config.toml
num_hidden_layers = 13
hidden_size = 256
num_attention_heads = 2
num_key_value_heads = 2
head_dim = 64
intermediate_size = 704
vocab_size = 6142
hidden_act = "swiglu"
norm = "rmsnorm"
norm_place = "pre"
norm_eps = 1e-05
positions = "rope"
rope_theta = 500000.0
rope_fraction = 1.0
qk_norm = false
attn_scale = 0.125
bias = "none"
tie_word_embeddings = false
parallel_block = false
init = "trunc"
init_std_qkv = 0.0476
init_std_o = 0.0
init_std_up = 0.0476
init_std_down = 0.0
optimizer = "muon"
learning_rate = 0.00725
lr_mult_o = 3.0
lr_mult_up = 0.894
beta1 = 0.9
lr_head = 0.00313
max_grad_norm = 1.0
warmup_steps = 200
schedule = "wsd"
decay_fraction = 1.0
decay_shape = "sqrt"
final_lr_fraction = 0.02
batch_tokens = 32768
max_seq_len = 1024
doc_mask = false
train_tokens = 193500000
max_steps = 5906
dataset = "wikipedia_en"
MLP neurons of a small language model. Each row is named by its layer, matrix (down: output weights) and neuron, and shows model dimensions 128-255. Each number is 500 + 40 x the weight over its row's rms, rounded and kept within 0 to 999. Numbers have three digits each. A neuron's up and down rows have the sign that makes its largest values positive.
A block is one neuron, or neurons of one layer that tend to fire together. Before each block is what it responds to, as a language model described it from the Wikipedia text at the highest values.

Responds to: Adverbs and -ly suffixes. Adverbs, often the final -ly piece of a split word, placed before the verb or after a comma, such as usually, also, tempor|arily, and rec|ently, plus occasional plural nouns like schools and services.
L3.down176:494535470448507498539464528531460513434394540491549491469534505495463480505547431497443492450473500512525479557464518552491493492565542525506513495545484488544529455526447480578539489541500530453513456520530498505495479469498537572478579562491498487496508502474468514537494543570469418486611503502531485527537499521531513443514550506491578464471533431428533471516506430538431537376464
L3.down241:487469526514534488521488523462471523550498462478502566449439433458456518609512506519572476540433497538526471475544500479517504486434478500513483508513479490505489506473514488489437422569476487514510517548460515521550524506471427420533487540510593515539502519487463585475542520622464471516509466476537515463579472427546465465540502547550509488493484462500506524527478574491509540526523

Responds to: Post-auxiliary adverbs, also. Adverbs like also, previously, subsequently, directly right after a subject or auxiliary (was, is, has); also day numbers in dates.
L6.down21:475547495474523613498490447579469485506416571538530422440581547489424532524548430393481520450495507512512568479465562485479497479480548479544475474452497429539518504505521479567538530562473522530437497472536464508495526456487474505507582466513501517526509473490459501605467497537490480464521456548544481528432472501515523482487480523473555495448472464534553504508507514548475503478448
L6.down26:555514532465487520494461513508562481489472532514533570590510437530505494508501477479550574521501525427492442515573551551497475522493522482548527439463404385539504447486412535490601502574515488505504461547511544505508544446486505473552477489490495529465476546571452472491581519522447500511547566528532547463425481478520468559458411535427549477537495446504492481525473452389537515515515
L6.down42:510457458516508542538535586542398462507470488481471458449487466530473554525463472518507459573487552534536496514508528565507548515525472453480573500477526464505467489572557433536483499559503521397507516567444496427506519500440481572540495509482501477446517485438499552478423528534516506497551501538507471466472517529498484434524500501645504447505460469521382558569491514501508444478514
L6.down166:448473497494509539488477477500480484562523583447513525432605572479494483451560486562483512527564505502452488514475510485478530494530489517498439568599525515478492494561491502477485475478515516511518545500582547519490546435468532525477418581494518445548506447577494477483474530473435523527529503522474520500406492491455489472451499468483504515459581573552510466488449478425493529587518
L6.down274:471515518488521514526540490521389459536511505510459549464479478487528514461492410485556429489576422531603464486474441516525524489439527503574529514484499515593553526531437498471521526467554499422540507515521475462545521508554499545501471546598491452485503504501479466527596490497543464469493410519559436496465507508472465488525462566541515516487428460467512489529529502515522498520484
L6.down318:542517473495491498488489495535492474426532487489578504473510504530544480463519491488517535472517439552508565524574505531447485472437510545464541479543537572530455475491558480579500497452485544574514585533554512479458543494502485532474467535513517483549499444467562520488497529430522561491445481432429481471504499542487470458497480489545493446532576537489529437478496555467574512495526
L6.down519:492516442478522489473502471482525588542495529556519448429505495505466508443507498495496559478460444504571542491541448429542531512458493521520517498477434464513550495541511545431483508401510541452497511480476548511487492417551544541541470562519482474480494503524453508480443511455585433497470480525511531491489506556459444434528458540517502543510503527509456506523505439479499449532519
L6.down537:491502499457501471470458490516490524570522537542499497486519478538491575457496562495516534477529481514594587566569538538484492508514419460503479517577516512568505530519572501491513554498510520458523475520518522551550469425430434534354478519424462450504459511512474498456569455506518455473515509454480520471448527532453443486534374481466481487435462458538509547514558568468507519487510

Responds to: Infobox line breaks. Line breaks ending fields in Wikipedia infoboxes and tables, usually before the next "- Field:" item, such as after Area code: 785 or Label: Blue Note.
L6.down85:474550511583446446539481529560493535483530566511511503498469472483446422522474468463510448523626444476545508508475509558503581504512544439564449470482490516518543527466567567509476505476452488557469467558468514550465514522510493508517547413514554591423586495562459521489433519533475506451573469554491519459489472576426495479488513474495565426454486471495491487518532490464511458503525
L6.down225:548546455530560530572505524580535453483449498498542568483462528504490479462465488521433449528444457401559495485518502542503577526459483528601509424499526526460447500478514523434468476486439451498484518526612508491523533508456508488472505532532564399532467547480474542502463515423548518575477479500517505485503547539534489454496491540445446520552446407466513564485523474493463477415506
L6.down245:563512461528586461551495511517534475534515515504508507437542434457493571503485476502494578481482573512479503522476452513486486534540550511534479447508550453504519496485501515514502536548507457579438561524544472487509481491490495541497498477466504425488450504524466525460598516472506471508462495489557547580527480485514515489571520490474586431494489498517498517488455487493469561461579
L6.down329:601441519457503470479501502463523348513473521499456444512509496527589493521519510492512465485541536547510526482393484477496548442495516549405488487523520536616391539413546482551495464482478526560447538511561539445525502495502452525474493469492503534543489492473533495494538493586529514572446512515495514474519506501469513425461495472501479469464527499507488467486523585494480488467536
L6.down387:509465493506540484414502509555492545582553487487536472504512572513509490456467503506486403454446424543464524441507468525527524523523520444462532470512445508472490532526455455535543525531512486449474524487539513519485550440479470524515553514486500448553447495527509553528509460515530504496587460532452486483450468431510611491543407487526515480563511495504498514519539450489425469450517
L6.down394:502444509527546507564463525449475449494540460539474487580569543531527551481456475538469540501489486524467590493433467438544477531579496496535468500489490491496480422567540488481462542514402493549435519525558485422484524527573553541530508519504490430529487449520450585506453487444474598480568462496423508478433460462507562533496548520531457488490441482473545502496492421505478521475480
L6.down396:534553463535522518472538458528518495497462536462511447499496497546548469496537456523536504547503509504490541432515454470431413535519468496502407440481588414543523559479490488549501453494493533447524503515555578489479510498466485509482541495480540435533507503497479474542555471511486512531502403418421473423461593512512459501525508508551552501498510496556462476531525413497528526517550
L6.down601:511446451534546511489509519473546506494506466518522454460597447479514525492504558457419491534519465516580514478522521503546504508471499478445517473458490523568461459444561466481486447519435538462417489556465503510525487441536541443494508543512489523502526482527491551490501485559557610481559485541405470526515457500476506551548468429477517491494391490508454508515443450425463506457511

Responds to: Locative and date words. Fires on "at" (also In, under, by), often sentence-initial, and month names after day numbers, e.g. At the same time, 16 May.
L3.down414:427502456553493564548482538472516526548585546553510525500481552487527515464527475573528522484487532506516569484601530477497568530418578463493540481475528506589449483547466458475472465542411456458468453485483548504526489525571482468540491542496572508452496506492557573522567516508573443530416524512516538484513492563520522514522450531537521514512517472474461575537492483488516514506482
L3.down623:434500495505461542512588512542563541522573469531520491538530556483559530571483499451474528473492499539503508457550488484568533461506485523463516521509518444580530526479524454507522509495438457495522424451517527484479480560490433522498530559501534559509441530453552514575545510443502471458502489459479502466496524551516540525486542477492515494465436479513472450514506506435538491486550

Responds to: Frequency and degree adverbs. Adverbs placed between a subject or auxiliary and the main verb, such as usually, typically, still, not; also -ly word endings like "eventually".
L2.down425:484547500502473469550554443502539476534518459508545500545447462521520483509526509519471510441531496534590472436516514518448500505538442549507449532502461502552480500536483439406500508523490496461497420464472438437508562506501504480506463518501532551481527503458500584587442537465568439519504530473506536586534475512513517589547507517611472505504495456479569429530439443497530438419605
L2.down451:517500384499483559528492516499489477514489450489533487405449506436511518469454482499495518552475547492480537499491561486521523465557464555551500488464505537583484589549584477475550543544554480512546485459455466527494482422480554487528501501506495531522548538628475530512529515462464486485534503590578507509485521516521531539506487506487506542466449532510499521472515539421486452513489
L2.down457:495483525517475465483566539495536469542474491536420462445473549520503507558503513503512594486501547529546448509488454535500468530509590470432507523491523506456494439444457504457518540504483513467458465562412552502640518489577468450530526504472511456522467506471555546494483542546498449562574451436579514516438466496500480487500532513501605501485468483528514533502455503572490556446478
L2.down544:408535432487515463543473517487460480519386520545571510455504533490455515492516459494490476531500552540539472536519532470449457514527563430472463529505524463521441509554520503530553579507480511449520502454476485481486518447555499564501497546540453464487587472464432577550545527530514406437580528496500573523431518490467493488509472555539503476502490451504525561508497503555449481429433

Responds to: List separators. Commas, semicolons, or and and between items in lists, citations and tables, such as the comma in Robineau-Desvoidy, 1863 or data mining, bioinformatics.
L6.down65:475444495487459461493530469512466439496478522444516527501516464499512512534571433510549482477509553580520446516512425487557545503567512513527498490535470452506573436403520518490493557435556500493448477477489489482557521428542474522519462539509452482490494511509477515574474560458451441495516565458378453520457477462540478493536454555513454446433524540507523483522469463545496445529492
L6.down221:430550525495533500463538552485559430501511560528483395490496525484545522537437483541489480502553556539493519436446544383442577514494565517454504530482494485570502462522464469524500434471462492501496492408499586482554521431467506401482487517459441481550553488477547483584525521580493555526475471511422535504490508533434439492473497445531496493489476562472518556568492482551458560446493
L6.down322:484522512496563479479473550566488435501501481463574540539551391523476589488547443484553481500534563435519483561541432534553505545467583499426610496487513543479547479495553500538444404545455485510468518594458543478471534507503512556500535516477513443546491538433483511506494439541463551462483494462478501510491459494548542458438471475528500498485469529473533551514496532538514522500496
L6.down373:531531504461579499532454458512543436499532510467509565515486510528476523530495535522461444493542598473526471478486514410444530458550568511492500534499474492497468504556502506509502558518488521469471502471463473432477494513480470565483572505492430495461517449535481485533603483543489599509455411385530515533517495514475436502499489530513468463450575496519594528481518554487452520529506
L6.down442:470492479434577443427512476469517479426528510488540527481505519432473564508457460480596473572560451516478517499467527436498488508518508488500454454473531423433464469512458474477565519457555464527559519440514525440495586446525466483518439447520513467533527572519403579498492501492533535426560476510566457427521509487435547526515615521468547557431484404451587472533499456432520470491533
L6.down460:430466440547489472502520506484498555506577576552440396531467518532479503523522503507475495524523500525585523577473501444498471543528463512539444490493511447518516535520506548494437498531516484524495453506489452499379432511512421497536462489475500477423453523500512472535495554488421518466440481536478534515520507482443552519498457580561576518420528479522460488527523537517438502466519
L6.down574:483535514425531441488465472557517481485516435431442497561420523566461517452525447474531522540512530476506525460418479537499528386459491529519509556468477502491536503536504454462497492493510517455572521501502443594483462463492487464483579466477486584554457558545512457540502472484483525482493482496553415442499489497529570482536479473467503629436530541536546516462563470547475488473445
L6.down663:481481429550489455550467556478493493473542543457494491514511533526481499502517429492529523527505542529517421503473472493465549429551484548567552537537488440453504405522511463450442543443472479515501516475511404522488504490548430434573442526476469441419485487518549470519469478439542498547477479441519493527486488512461439464519491536499524381501495553438533488447541488416498575499457

Responds to: Month names in dates. Month-name tokens inside dates, after "in", "on", a day number or a table pipe, as in March, December, September; rarely "May" or "Nov" starting other words.
L3.down111:422498500537513535484419517434510513533532534513475475461462465493465516429529394507498484593505520488501495466548518482510501531531486431491490538484472461507488449496456504534493440512508452560493597493474558534542503491492491421592492491496505538558445441483534405506526515543500498489496444529499574491511465526492494463549476481453544511499495440525488505492514460531439464429503
L3.down438:513465553528490501523442513385507571460503474567476463442512460489501482450467478482516486571510504485492521476574539485527547500459465439463558469498540470488528496535408437492493505454474440473501479513420554547519425436484510494550471486548529464521437428522507483499526512547517548486515493588470525462509507546453484420521478477478577530496442427555486523472485498494498518462570

Responds to: Phrase-boundary function tokens. Commas, periods, closing parentheses, possessive 's, and "the" after a preposition that close or open a noun phrase in narrative prose, e.g. "exile.", "Morgan),", "in the".
L2.down256:486574530506530476455507463506517488543465538531514480429437500517530614453585497481545473537508554523459508475481539487470453541485586512532473499562508458574479469504506418507453506526478509579470535595558528526487539461479532495470478483476513442510476579518505523430549487469455471500484509499393559555485525533433506517490536538500457452499485495440550565553479459424467538428592
L2.down464:455448457496546493473440541532552431549498494519512437472520488478516525490544539494472531536537505546537521471522566534463505586521541467488476495434571476493434518490485484573409464560412457454406516551504508452508527508519521512453531500500518501505594513464535518527611552507536441451486421490400467540453556478490473498531530529512504431527362485515524571491503484426447478509467
L2.down552:449630429573535489439502560489472462568516492542567457442479462553462515421481513497442476509548481455499504528488533526446505524494560523508430510473499524487463420495562511511487480482479472499439494459530534509575579502606596545536519532486465474528516502497431534491481520529523490471495520484402469574496538564511500510517577545577518437580448488441472519515509550500457599466593
L2.down567:537497511491526449546473558487453485547526511591552528554479465595521428512598504539481457440450477521465482537551512476479439515462508493487495508430519517514476444514416596545497488507557564490488442553513496451504555562509506454489440519467525532582502450461424513498563521483546530487509489493487452512491481441503500489535435552578475451500540473472571554505472546428474541502551

Responds to: Clause-closing punctuation. Semicolons, dashes, commas and closing parentheses that end a finished clause, list item or parenthetical, as in place';' his second or Foster' —' drums.
L2.down201:469478504430485463486583474525516452497510518495489482536532533521442557482441540461543511477473467510504479463537516545521574490571468478500433504508521506435471464488500482515550511494499509531504545527449481513493487537572475470548493536456559476529455537506491421505476495542512554494473463530533521509532532494471495543463606497563514546468550480539508448517545523498486515477506
L2.down274:536515419452555539481540497489521483530589568533516516521511528525456476502474502479510481434483505491518466369475541541461495556548533475611477491508498483512457424519531504506494526545446433474471560467490539563447513487536533489527495454483486476577519530548511440505561537501532504528519497522384541513517530481422501571404546494492518484436496522539490496485508470454532492469532
L2.down364:561420414548462458494582507574508428580534483509494466440504507494548464431531544497520458523521457479567416506481526494486482493562525545472487540525522536517500539441470470520477508553496523507466612496565505539480524492534558496537548509544502462458506581491568490517503552523450510509536450518366482494514514452474484477507465466523494526575488540557538500469470522502528496456520
L2.down421:525472456480450567504484482497445498490463537469526480556581440455597471506497561484492511536464571447521468585483537465545469520527557493506484457498505527523542449473492473469491440475457473600487425516511533504552456524517492497466535509483515449524511524517431484496609472469486526559492474515548500504410495484476504566497565522522540492467476476539517451471507489511553484624476

Responds to: Institution at/of, name fragments. Mostly at or of right after an institution name (University of, Institute at, educated at), plus opening word pieces and non-Latin bytes inside foreign names (Bh-utan, Van-essa).
L2.down334:519451522494424460475517487525534495529542553446537493443466471497514502502485494532414500513406484468500594442499449501512468499511542548571524519384405520565496458560543490535512447510545516474498552430507562506508526457463455552509531562438478512517534558510483446528450539540488542478517520504530599478434504545509562488522438502523537483525503537508491469465444491465522446539543
L2.down450:512508441520521494441527505448480449565542445515506504451516511493468521475509442523576531511481519493519560440502436445633507526461476460545507519470537452533447484463530487526518543564492452553532563433499512471506547440539466522538445500499481473549464527528532517556435477548487515467466451598439534492507510510520513562501524504492485507465508527482522537450568483515585461410522
L2.down537:452575523520517416554504506434556498543481540526503478522471487520479614535498480506435516603501538443480487529518457527529502518528510426487503558522548454509480455529460509539549513533455431438447485515506466518458509573572439467515444489545508517515491502467541480463501449528492501507459514437443415476551548489501489470487497506521495443482463541471453492483457519548498467549514
L2.down601:469544462485450502483436518535521517533517557528527472429479475510499445477457506464464452530518529476520537454484436560503488491489451493509467555547485451489584546428483559532503482467494529593516526428536441537477481435621495486587524491494467560511452507511421526542509552451526533503466488509487424539494518486517502435517456534564491496533462584533499500430486451514505549480445

Responds to: Currency symbols before amounts. Mainly dollar or pound signs opening a money figure after words like of, for, a, e.g. $400 fine, £2,000; weaker hits on County and scattered word pieces.
L3.down499:438559502480506494398497470464493508468571448541522435515480421491512506510448444491480550459556499533574541474531515486509506441519440493451514535495478482501476525477485470489502474547490482516488511508473506482436549472506516555422461484469490442521517535490571542561418484451456498496506500448606497530498528475503489544473400456547465475541539427486502505489479571515497437535566
L3.down685:443564440455561525463505468541512495478554442530494551432450415429510482495449522421534442438515521543517488469520466542461504457489492482535506490398520481469483519517497464430430485509468547424507503460544558539507524534543417545472467477490492494509527500483536557510441502563455405468478490511460540422477528504529496549415486459442519512494530459474513450423486507551461434477475

Responds to: Month names in dates. Month-name tokens in dates, usually after a day number, in, or on, such as 19 August 1821, in July 2011; also month-like pieces (Mar, Nov, Pos).
L2.down45:374498509483474455530446513411541507489511458523482405517435492451539464503502446509554486518487424496381539527559480509529466524498466506548483540512494499480450501523460548439482502530524487592555502504493526504554474491497585534609531458522504494568472477519488424443535541532505399498476476541471533453538593518479473463490479487465510477484501471452468523472516498570485484470435
L2.down204:542523476511476474502423480430497570522601496564512440499435472531459512491521488503529568504472540528493494508576624515523475557504479436515500446505500488573447486603420456494450506462513451570488582512530531510483474535442495487531478517496547489563491496491490482541588565542498499517458512548460522490491515486511472524476443476435487555528487496593493523572533521418524530464508
L2.down506:400494511510508510474425533389471581481559508560499458437481496444507507488523491542545491560438487460502509546535503482513488501500461408488559486538522494506505454461418475510518424471474429537491490497473502546564516448498499487559456489492480541520479421472482449455548478533540472517496457485481553511454513534464518452550497439478559499513467401459542539504464495497468498459541
L2.down523:459494524518493537518468552420421571535563512557500495451528511487504506503512435540575502532527504506527518487485543524488592539515495399495568487489504466572491517566479432522489454534496413489465495479501508524533441547512502523537449576502542485589483449514569494545577492504509518514488443522490494442480551530527522517546509560440480520493481457490444497490473470488465510394526

Responds to: Paragraph-ending breaks. Tokens ending a paragraph with a blank line, usually a period plus double newline, also after table rows or headings, often before a new == section ==.
L6.down38:423465488493498436478508452487539492484526459551498511512497505527554536445504485447463491538477490558541440489450518469478512451509553504470431624503476507491554522491451495547456516459437499490513483413455410432419549460493572477453464492489481454486541461525562517513507532517463495509453500465385544467544499512476485578433541504464418553479494482486496480441509482538473487597502
L6.down47:588513420546482495551501533537489534503550529454530510483490566536463547522426455530532471482521497484513516475463537432436514493526539500470506479531516489475515471549564415613489559517491472497412502592567420575418549479515502459492471432503520436588551478479490470491519554459477505557485535468487493478476474536516436539493527538523567496527540582513490514477520500483452479475556
L6.down286:472503534477483549522459461528485571477489464501543525533521495389441445467483464515482461486512454452443448468415411478568455508460537483503502444533421469502526508517501491584460452527434523548504434511534451540531490462487529452440519520511486465509451537525519515456501496558494530408482480516505526478541540447480478524483502483478421502488566563452455508500512489444505516449471
L6.down339:524541533522482472581513496565472486499542514528522501497441499494469552488544560563496480488502498491477479484572538482488499478479481538482477525475458497574505528548473497483553537514434526439487479484473409566509506508530487482555484499450496559479608482519491463502545595493501541509463499607479537529561438512504514434538395499547507535486522453525519483504449472531433538548539
L6.down450:475577523481497522496470493467553475523493435543483442497476471538453531485485531498485470562502522526456534498459453474463388520496519509517497528556485484421502544540549449558488521488371515480520500521526470535486515475546548501450452446513465472550475467496525428495515507539467459432432554545544426566509510466476445557485482542559487536514468519523509567544521447457496540515494
L6.down620:492519479552453505468473450539544511465455518492478605516462548460477472518505452491430483537502514405470487513484520522429481491499486455546509519443477482534531523561547574468518443531482516498430571512534513558492516488469542398457479522490540523459511495543493462522500524581460451510578505515389537490481500457506465566546485528507480475515501438516541497466479418481491408512522
L6.down629:463562562496476480452521438515535451490491457436465461551485487500573499472541538445529518530519514455532412521507458531512470539499442434517535453517511507515492495565507512526502466501431492436499502499488513513504530496506588464495476442399574502537520522508509457511552503578477467501450578524500555547515531498488498492522501535546499495513496537538426545496507437499479567478500
L6.down662:486540483575514540552462516510601463489530546495536498491487488433422498488513486517510488611476571488473616484504522520501477501480488464552504534555469508401450561523551523513470516449481472522476488510449464503547492493472603496474552461499470485554519448525537458508508502586487442435491490478431474528520474483524414538435493460492494474508505435483478510482477444467493494459426

Responds to: Preposition "at". The word "at" (also At starting Atomic, Atmospheric), often sentence-initial; weaker for other prepositions like in, of, by, on.
L6.down35:460503512552526414491471513521488446516466445505521512450505514381479490503516582538447484543528466471571507527468508526463500467436521528527489480533474514528508478470446487577457481455472502512440479481488531537586516463525587505464468511585473521557439485494474535556439474453504472494448563557457474517513489454458571519482554520558472497508491493441475512457453420497550496471541
L6.down112:526514515554441511529461544480510526574476497456504518432481468493518517574564481487514401491479528467482434503549584457493518518422499555501465487524443565501519544514494451475479535486488497470558473448510531410489514486508565469457507502525520458494494504432522428469557487505593494467508431562476509516505489477558576510485463461549556524487480496471510599514510520486464579512506
L6.down128:549503477500472574477496536474513501551482542491518512452520474485594548429505565503499447510441527471522493564527502563527555450451535507472517545504516451549540462447496428495496520519534506533484507545491413584458471462459464469502511572506566472464556509570540520481484564495532493559523474553514423475511501514477478483475472461496467433466483496481527541543530547480511482511553
L6.down178:485448449493541582446525425534553539558519487450472395521520440485489511535507487487512571493391514538508556465535539482503520558521473489510511576394510495505499483525507527516539490473457505516451542515522538543517414419512477480478505555549488513492528480572493489471532525504542514486468493503550518482453583437440484581485427548496507547552502573511515455579514420560494493462564
L6.down192:522554497550507538586477550524484562534418469515484441508545499498466528482501478480522535479529531550570487474517534455509502484425486463399499480506479498501424530504506495464501512415552466511393489470465536524528445540433492518476492567458561615494497420583505516521541602461526484431464531492596522557510543501506557512478509560602486548495518467570498516444464498537507475550557
L6.down211:459515521491481517543435488454517451522521492504533505531540583530503493500476488493473464503454525477498546450523516476517603500553416492495451555527474488507488503563550498454504520440471437440533575494503372551586490408456513497511516512568417497478492569506543561472521476503536417519532547514450430473532436560386566520512484432519509526517491541545460485496581486508436504508486
L6.down470:456496488529508551541483536536498501507524552486545526553522527443554503532525445561474494469490512450538452475541518501492489501470532504457534459563629518535426506526527500500478505523484503431454530477482411480492443551515467520544505502486490547477465561528548496448493540469497541532479492398533543418551537590512550547600489474555461462477421492489521427492525422536490449524502
L6.down671:483527485457530509508502479485412470525446592553539428477481487500521448537441465525442512509492511546454495501521438451465471460493478488532553551436526525565439552456543486493484509509501582536504499481539499481434479552494479465494443473497544563430479485495440558503494459486530463468506529510511531472553484525453547548434488524499463480502506526569535436525560475461517431445499

Responds to: Date space after month. The space or first digit right after a month name in dates, before the day or year, as in "June 14, 19", "21 March 2025", "10 October 2025".
L6.down31:480646451541523413537483563519501524457508520507460526471546451469473534552524488445526452531513477469521553424444522450479470432536480468489546546544469461507562478514538521475474517544484525458583492491484416490510450553502431496557473515518482471586489488425497409520464440497560499534468560548566480501520478491477475455515498451464533487583540482488566495533503511503463544537514
L6.down106:514447502510492477517546467487495457529535486485528533476554467457431561475445481505510567430576469497491477484516504529533507535479514488549574511481582510424471532429464415444478523460400539524472512506476446515448489487533531496546464530537475509579571448494520455500446559509548554497527496521511481506465512522509490528552499441460542464454454440521475538494532485570458421503521
L6.down146:532423420386523496461464498528488480457437527489511490550515513520485560485582438544494584449498492486516581525525570471515571496559520482468503476479494458512456554439496511487535505508506533491439501531463474484536520468511543552577498493507456493513554415488481493495518541411460455519526456483442461506562552461496477526508439517517553512444504476444543505562550511535521499492459
L6.down247:471497442485465520545545531439439453556489543545588502539547502471532480520479515449497500484510521536460518515506525497526537483618516479543560532575431445534459557520462515503483517530514522498556529526495526486494489558397479434499509496532487548488486542564498513500512457495582548451530446481469444497491565567497477512513536447503571473449529520580481517436479455432471489438503
L6.down303:526504442491438459484465479451562542497489538539479564511445427531466526461449505410445507484472470510476561520485518498530486574536488519527491420562490497548488547535495509487500438437483485578509504467562444467519543501520495511502522462491521485516498582514476474483531563509478428544456444513425482496521478483551460498466531469542463460468426502623573498494524497481503468548428
L6.down314:472509501531506499542414448526521448485532526542515473535440508507448431467499487497526525544542516439512483483527597452495543534437429484470471507554475453455471487505501481551474518441491495519475480435518550497525446467457546454532531451461467584516548511482506473476487459572510509507551494503484545496566476501455537493521552469500483531553528478450523574418482519485496556442460
L6.down559:504493519446446496528488460454522604443511565511471487594514439569531494438473545393518466574605540455486509534509532528511519585530394526536555469516422449487474517489477587493550512542498500447508492530547488499605500582516555472533496483493490500507561496499462465450507527484465431485516471520497434470530422514549540492464480528516492418491486452527475556456517485526524463455485
L6.down696:458543490499547529514474513530515524442503519501550496518472441504542558502529526473369539525548506522528533483544531426537566498530499493490578486516464530509442501543481509499522568546539439412466493517538468498528477488575471510473446527524513409584496532463508491545513542567468410504530511508378556516511505501495478423504484502506580533473497536505534528414461506493522526575577